From a checkpoint of a small transformer trained on Wikipedia.
Training: a variant of Adam for these matrices, 8301 steps.
MLP neurons of a small language model. Each row is named by its layer, matrix (up: input weights) and neuron, and shows model dimensions 48-239. Each number is 128 + 32 x the weight over its row's rms, rounded and kept within 0 to 255. Numbers have three digits each.
Before each neuron's rows, "fires on" lists the tokens most often at its 100 highest values on Wikipedia text that the model never trained on.

fires on: " ", " \"", " in"
L4.up238:149148099099084160140119111148180154127138132141125139104164096161138135121119142156153102142108136110154181150140138197103154108130126096093111138110111091152106167144181139118134151144115116127149126125097108123152133099112105119103119055130113144086158156154181186091169123097083124120135134138131172101119150124114129133132150166085134127155166166112092140116132106160078119166126044075220109128145110116089138127124150190132168166094134096144085152149154174160076126085166116004107166101158120142118103144106108137092074079094109073106138153175199058075102085179170180121

fires on: "s", "ing", " ", " m", "ers", "ft"
L8.up797:118136097110156152110170155158123085149130138195114151128114146187116171121135138200111074133086137051138177115160147197161113074107165113096166142141103144105104127100095063104106068119146141105126197102118163063082129148101095124121080178175154175079099154113115123060156130175113115105177140164124154102145161168135130132139128138096142133195165138120072130144144149144109161166139062112122168176141131126123123213120139122137097126175127126139097165101160157152123152123110112185130119101076188117096137126155125138110140102129146085145155171127220071150109121141184040111

fires on: ":", " |"
L4.up572:112164051173104109126115105117105170194121126145122152181155163103249134125126137095141167129132155150128131149114127141126138088115142125178095067124183081091164083086124147129120160145149160125105103193167056113105121153148161156170161181131115149126138134110123128093111132167039095130150112120153132146168149103062139163137106110133140118114154074103135175115116107188124109147102107172181090096111158092116117133135090147145131096111121145089096105125170113121133061118123176094109102107152140222098163078144130102132128131140116149068083144121142101123094085119132098138

fires on: " pro", "ci", "di", "ri", "cu"
L8.up135:118077144164115089171090121131109110083124127159147140123149129069193126153117195091074128220091080057141126117147142151153128161102160095113175117117169140115137134069124125062127145175105103127120101112134104056084125175131069124119159168130109206130097077118098096145103178097171120115143092160138158165158086136164129150103099130170102087110128110068122120133048107156092161131066107109096159133072144115113116118152100104103076147102124205102093125153132109131097160103095063177128091146111133127120139111137173150179120155083147153134166154141120113181141146103133084067

fires on: "y", "ly", "on", "t", " K"
L10.up663:159068095199079126143144126111177158132128145091171056149160123044080152122123166132202187127109122089108145115167150106092120126126148148125151099126186076135104134121071124151129162155152172165153168172129132133107145118150139105166123159174096170131103071138159090127128150142116100147105103113171144093108142137199157105195132077124121116154127118051121178127117080151097160102128154124145096116142182153102115117068139120132129119119145173131141132151092099112136121141077071092146114156188135110128077142054141097111084163141116137175118118149140110116131089178123128111

fires on: " |", "|", "s", "les", " Total", " "
L4.up184:161139128113080157148111123083167155127101145146123065098120053146103100096156132161121086180123069112108070192120133077092163140091146116125130122128167076148113165128165130115156177141171113124100147118068125139207170121121130158111108077159136189134163112118122180169153116125075054103175145158125136150136146139086137182121127176090122150195176149091172108099119138143078134117180133173157108063155182082127183202156136129139134149174107139069099137092194149102115079178125113091083155146209128157118133103087150120133131145079126041139094158172188086120070125153194123093

fires on: " and", "Japanese", "ly", "),", " a"
L10.up642:136085166113134102105152091132160085084125146088125160162230197127144194124123096104165144103114190140107130074169086086094150156107094175121148105135142132184102050161142140096127167156124145113083162167149135191159126165122147136119121154183220129082127121120186091104112122095094123134102100173142100175131136053120154129131161116099129094135157109094116131151099087104078168126124109106189123113088105167071114196167118124155145084134115117115106171065117186134107143148113100101127143165135090119091107151107170120100143100116107087101121088095225152155078129151172108165

fires on: "g", "li", "cu", "ro", "op", "ri"
L8.up1073:168054149106095162156134138097087150131077162134137110149144129163150111159081194130096160159122158079188127154127082107068085094074123090117193133198198073149157091126100113044168114165160118144110141153102105149101119150078125132129082132176137131081138140107086134181097113122149120086141090146111121116081154101153140211089131133122147060129184110101098164102094132125079115107142175132159169062149172102044125080110132157077127147126153149103098158152116128119079128119147028120152133191152130152152126124125123090173123104136063111143136137085133154148117150169159105118

fires on: " a", " A", "n", " \"", " "
L5.up477:138121064107104135125090085156155168128139123146106113131186105120081131156154114069159138156111166139224156118110155125116086083098141133136110078100121125169144077090134083127147149143134126121112167111115101173096132153094155138105148120126141139106164153175144144053155154137147099155138087142135141128119149097084167135166089178047067128166165154113111149152161104164072115147055128097136091150131135155073118140146144169147241103140142143120112163173155106082073142127171169070085204190134147181132096124113096120182164124136096110146123151136152101134134158195141133117

fires on: ",", " as"
L5.up297:137135111136148218133096123113110114157084118120109108056147158128094155186123173146116135130071102120119123140179071161143150130106166121158063151160088103059166146123137156129075133136124177145081096174110126163117093156156127156066089149150153120095201192138154108130091139138097164091111109186123125141218169070104114109148180161166118114146123143160140158115095105114150055158120159172091165146117117063112125166129079150164117159154111104085101106152120121108103091137095117130036101078126160179118126139158173106075157138117146106143089134130147093121121138180145139099

fires on: " K", " P", "w", " g", " G"
L10.up210:177056132135137213127130114130169124123118144143118144124148129136098148125175142146103149104118119127142120112153132065049102113131102105108130087130137112114152089084155139065115166126140186083094134175171139137128147172133074154086145214084190145158159051175189128123068136089132092104082110115164121154121165107127104086169147071134112152170148125144118112146143125112160149152077154174159092107172138095144118121148139133154099121091108122100131133090136120149142146165169132187163128108135125132110149095114131122187164123095109146100137117145146123165107103129143100116

fires on: " ", " were", "s", "old", " 100", "%"
L4.up535:152110101170113153172146175101098150144161148158119129105079102142125071151139124143158143151094118090126096126122072128113150109102129079134083117105119123129120231095110134098096119131121130090183189091143210088173116097117139127152061127129177123143094155136095159116129132187131132149173163142132190083160121188116076127136175164201128133153127141205073138111130117175155126112158098146066182127086143176188206157133120114120131109118144130140107141096123166133116132115082074156127122132115124127085131102133110146113156160173150138111111111152152098144102108129187081115

fires on: "ro", "ic", "or", "la", "lo"
L10.up410:116185122132134110104124135179175149122107074146080124183133104140091134128142104048108130137161096169093091061180091144115114088135081138134224155128121153161141100138153165104154112154153074085080147135136137173157117116123127122143127133224158145152103193186099162184147092094088128094168142080149147132169144147136118106163092116102107111115137124130087091177140150101151117154139151169168146102139148158080157165109108118157106151138102155133154109107098099146103089156138116074121163122101110075123135121124134128121161096098161135105144150129145172140076123127182181117

fires on: " and", "ly", " C", "ed", " F"
L4.up679:154165105142077137147135090145091114149136181157163127087143092167107127147147112108136151188114187107095149129125132098078158153129151168114196121121117092111119132113146114160154148107147102095112137176142103076109138086150155131147113108166173211076109110105198122125146122124110092095082118176131112177116124088126119112133150189111128051136128160115109103097094115164047091087175114085146087116121155143108127138140115133160106127115063137087129161146108104108096126088139125141134141126116178099132133082162164112126169223129102090079131138129195174131075137124164102159

fires on: "c", "u", "ation", "ning", "g", "a"
L8.up23:174126105161086178152113114104139146062132125179085123147131108131130123164099161135100104143113120122178162196110117133158096170132105165104104130133177123136129110134129117088119145110115171158113134104128105117038131097165183142103150168131110056154145143160184085125084133106141097100150107179116174081138128155123141134133127154149096088114134200091107167113148098091087149157036121107058136123145127148088150150137136143150166133125103123083085115053117088123111174092098088124117093137125111080128118208156127087094077122093166102143138107164132136094150128144103151087

fires on: "di", "ro", "ri", "b", "m"
L8.up765:161116082140150156120086107112127190170141132125111058150083086133150112126119240161119135177099115109093125142132130131131070096126128099096147184195145141123130169137101131051105083107114128124113138115104172128047159133134070166151133173114113155133075144140136072128090055167082166107128126123171127132189137138096102123127097189080102109131125096142125069122121108150104080086108040086142166130106130109143156143176056114151046139158144168122125111116107100147084162129104100148116182158099153134098133124132157157144126138117149075164160122143107099189170195123145176080

fires on: " (", " School", " High", " Hall", " House", " College"
L5.up665:099141138050114152121162125070122135085179157157156134098200188148144199178073133059150129130111108154145104154224094167108097150085071149091086170166132137048152123154133114171130106117123128125068095169186121136051082064111114105140107095140086117103099095143167160165132104122105119080128133125175168109185116109179092121172150125068112109128156186157121105131103154123094137166086133167159061160163127163182152101124090165184132087125127094169149140116147156085112120084149107089071088125070147136126197124109109101116117161127114136179156097124198149143079131110174149098

fires on: "gu", "ri", "u", "c", "ish"
L8.up974:165098131153123123130081106141174149112140078144085141205138159071167159146178122122077098157132139149105122176102115151147072076099164121138090058157131123097111108070129120100118077138124138149132185119137100136075148131129061093116183064072162112133125135102125104143129187110117143106125103179077153159111107159117144175143177151111107131181125168141152164103135086150098164142107067119087161136121109161111104180180080094119135104144130113113142140069162095110100180100150043163115109129175147107087164118154116139105151146107142074133129141173147114108103120119153143126

fires on: " |"
L4.up103:112203059123106143129098142118137140167136103161118126115164151129132157120138154092191169080125138133141150159150103120146202064109129131167167132114118106045174118072135136163121184125167129114111098169141089087109118096114178178120169124111151162151140200103137124153141159091033122148152081127121168111194157078119127128103133166131149126133151076113130082098084108157096102183093121209170089086128138051097115125153078151142119142167170151099121150112128152146141106101087145106108154143170151174155163108113173104169105118067047075128080142145167082158116143170159148111

fires on: " |", " 1"
L4.up142:116178107123085168128122165107136120183103160112111098113170077135083139183107145144157113118129156110126129122173096125105147113123116158159151103130094137114170081138166180113128165159167114099061084186168109126134085088125136148133157085077162159135136172124107095158125133161051115084163103122161110152147157134144096130138104160113124071139186093176169171103080104158093065152157088144203103098141136103086136131185092162149147126085119125030101194088185148112143129121177181075094166118105111152124179075074159098138100081044108089100114142173112117118109117149122134081

fires on: " as", ",", " V", " As"
L5.up2:099142148078163130089160136151110138157089091114143098133114097153104101178141136105124106120107107133137153131130137124134139119113144116103172213118113138110164184121103134118145161141124101119107119142091038198150122154136132137131161158132102156135141087164157020106090095145105103169108090209165082089177156142118147090112140107181075094183148171179160109104151082146167143198133103122062123137144094124116127209125136130173100124158115098097115135112112131167125060121063155151103166095154095153072165154196150137137087098110187115154101172077173128118162122112120171099

fires on: "us", "re", "ing", "lu", "ia", "um"
L8.up554:130171148105104126134152091118187117153122137122127170137136177120079155110128098165106159138129168083150125177143155122161165133104171200119154098128115071152132144108137106121142052141136172146123108170146100123134081145117110127125111152135173115151101135130086040136067131125042123151181132130115107139120095099126153138078136139035096178203094133087176119125082086184143162105159109140146099079134170117128106159116168128150152120160165125098109147127123062158109104151175179151142169109101100127133151140073130125137091116083117105109137140097152129188145098155162101129

fires on: ",", " as", "'", " College", " School"
L5.up424:126142084112107141148104122121100158148131181118098145060123165156143154192118120118166134133137140105135192114174101119117180139056098140165183135192188133065155048144117082090120119156183135145103076181159119108106112154105126149124138189070111102176118175180147134160076141176079083118136114102129168111128142090105129125140092196090090096134123084112123143129078131103124051121102157184111130134132165141195141138129051160163129132099178157087097113109103085070153130108073150151105072107087111105164184115142161142112075189084135144115152090132167160171129135145107146123

fires on: " M", "t", " K", "k", " re", "va"
L10.up478:164057117157098139109118072104132154099167061099129126173176113091100117131096133118167114146125177122158102181161094069082139123137131089150144151144099109159093076131138122064158222115160140136106141144112117136132156135111116122102090098139135153140153102156131135116166080155127100117154129071165155113111122100046131092161157087156129082158186114141072151128143103156095059142129149148155152145137137111130114119192165142113152094081156185120094176110107135111145136181151101039067149164140125156135126101112144052157094089134110126167110121182163124141136060132131188111

fires on: "|", " |", " known", " League", " Cup"
L5.up335:139113158174113126115147051085077131085124106103167075165120115114086083121106132120167163194152120124120129145105114127141098170131172105105115106145136097085098186092113119109110148169161126118140097149151100086173125194116145153070186144167154150122142033131134131086093114174111089111124131139096106146156157118123155196124145096127031142164151135147182127144122082106119068174149136116122106089133140150139185161095160133194089126195102089073107080129128134106150129068118165120130147093177092165137080121116195112135135114082140108094124146144154120167104121190142069083

fires on: "s", "ies", "ni", "ations", ",", "ities"
L10.up403:118120145140110134137173109114070106177114122135142143145132133149096100159076140102110098154110105180142183114182147109095082158121128110061124148096121150153103073051078150140161142191164110120078113139137160125146106131096142140117104136221132107079137090133132156095107111079158131166084144124162167066160137113109151158097169051042102105167130148145110149100133106163093121162137102121135092121063095151166142138153135134081137113120092162078083093205114133151078107130056140114099166138116123161151071106135154122160134182085145166130150114155094152105175166152131102129

fires on: " his", "li", "ic", "age", "ri", "la"
L10.up844:052148144085149155131107131104161174103093127090083152158090111146167139193106108117079068118087083122141123134185116119092107125109143136132190127171106156139141192074098155120123123094127145101142148154068111114080121133153140157123172154189110166040126165132100155154076075096137155111097175123141142141182165147184111153154149124147058058092143246119130079134168127176137073141113137100139125118110134154097155108127107163149110157153124070125146074130101104134147124178123162090119114120058157135122118127136116098134143130099113176116132110141103050109127154175117154146

fires on: " |", "ce", " 2022"
L4.up57:141102100089105123136107061149107092164082120149109098194182100104135125141146137140155128118174169118168141154128104089132098120088137127131176194134158097076177117058098144105133161183206123166107086204104037100068122138083156148136130098110148143121170175118119109182155196099064076167161077166091116139105144071092134154139130125141078140151174104140116102081128132169065154162114165169128039055152175123124146156157075153154159159112111125019103128120129130127124091153144161079111151124143123142142147127131170130209100078139065095126126119141137099101131149141169140134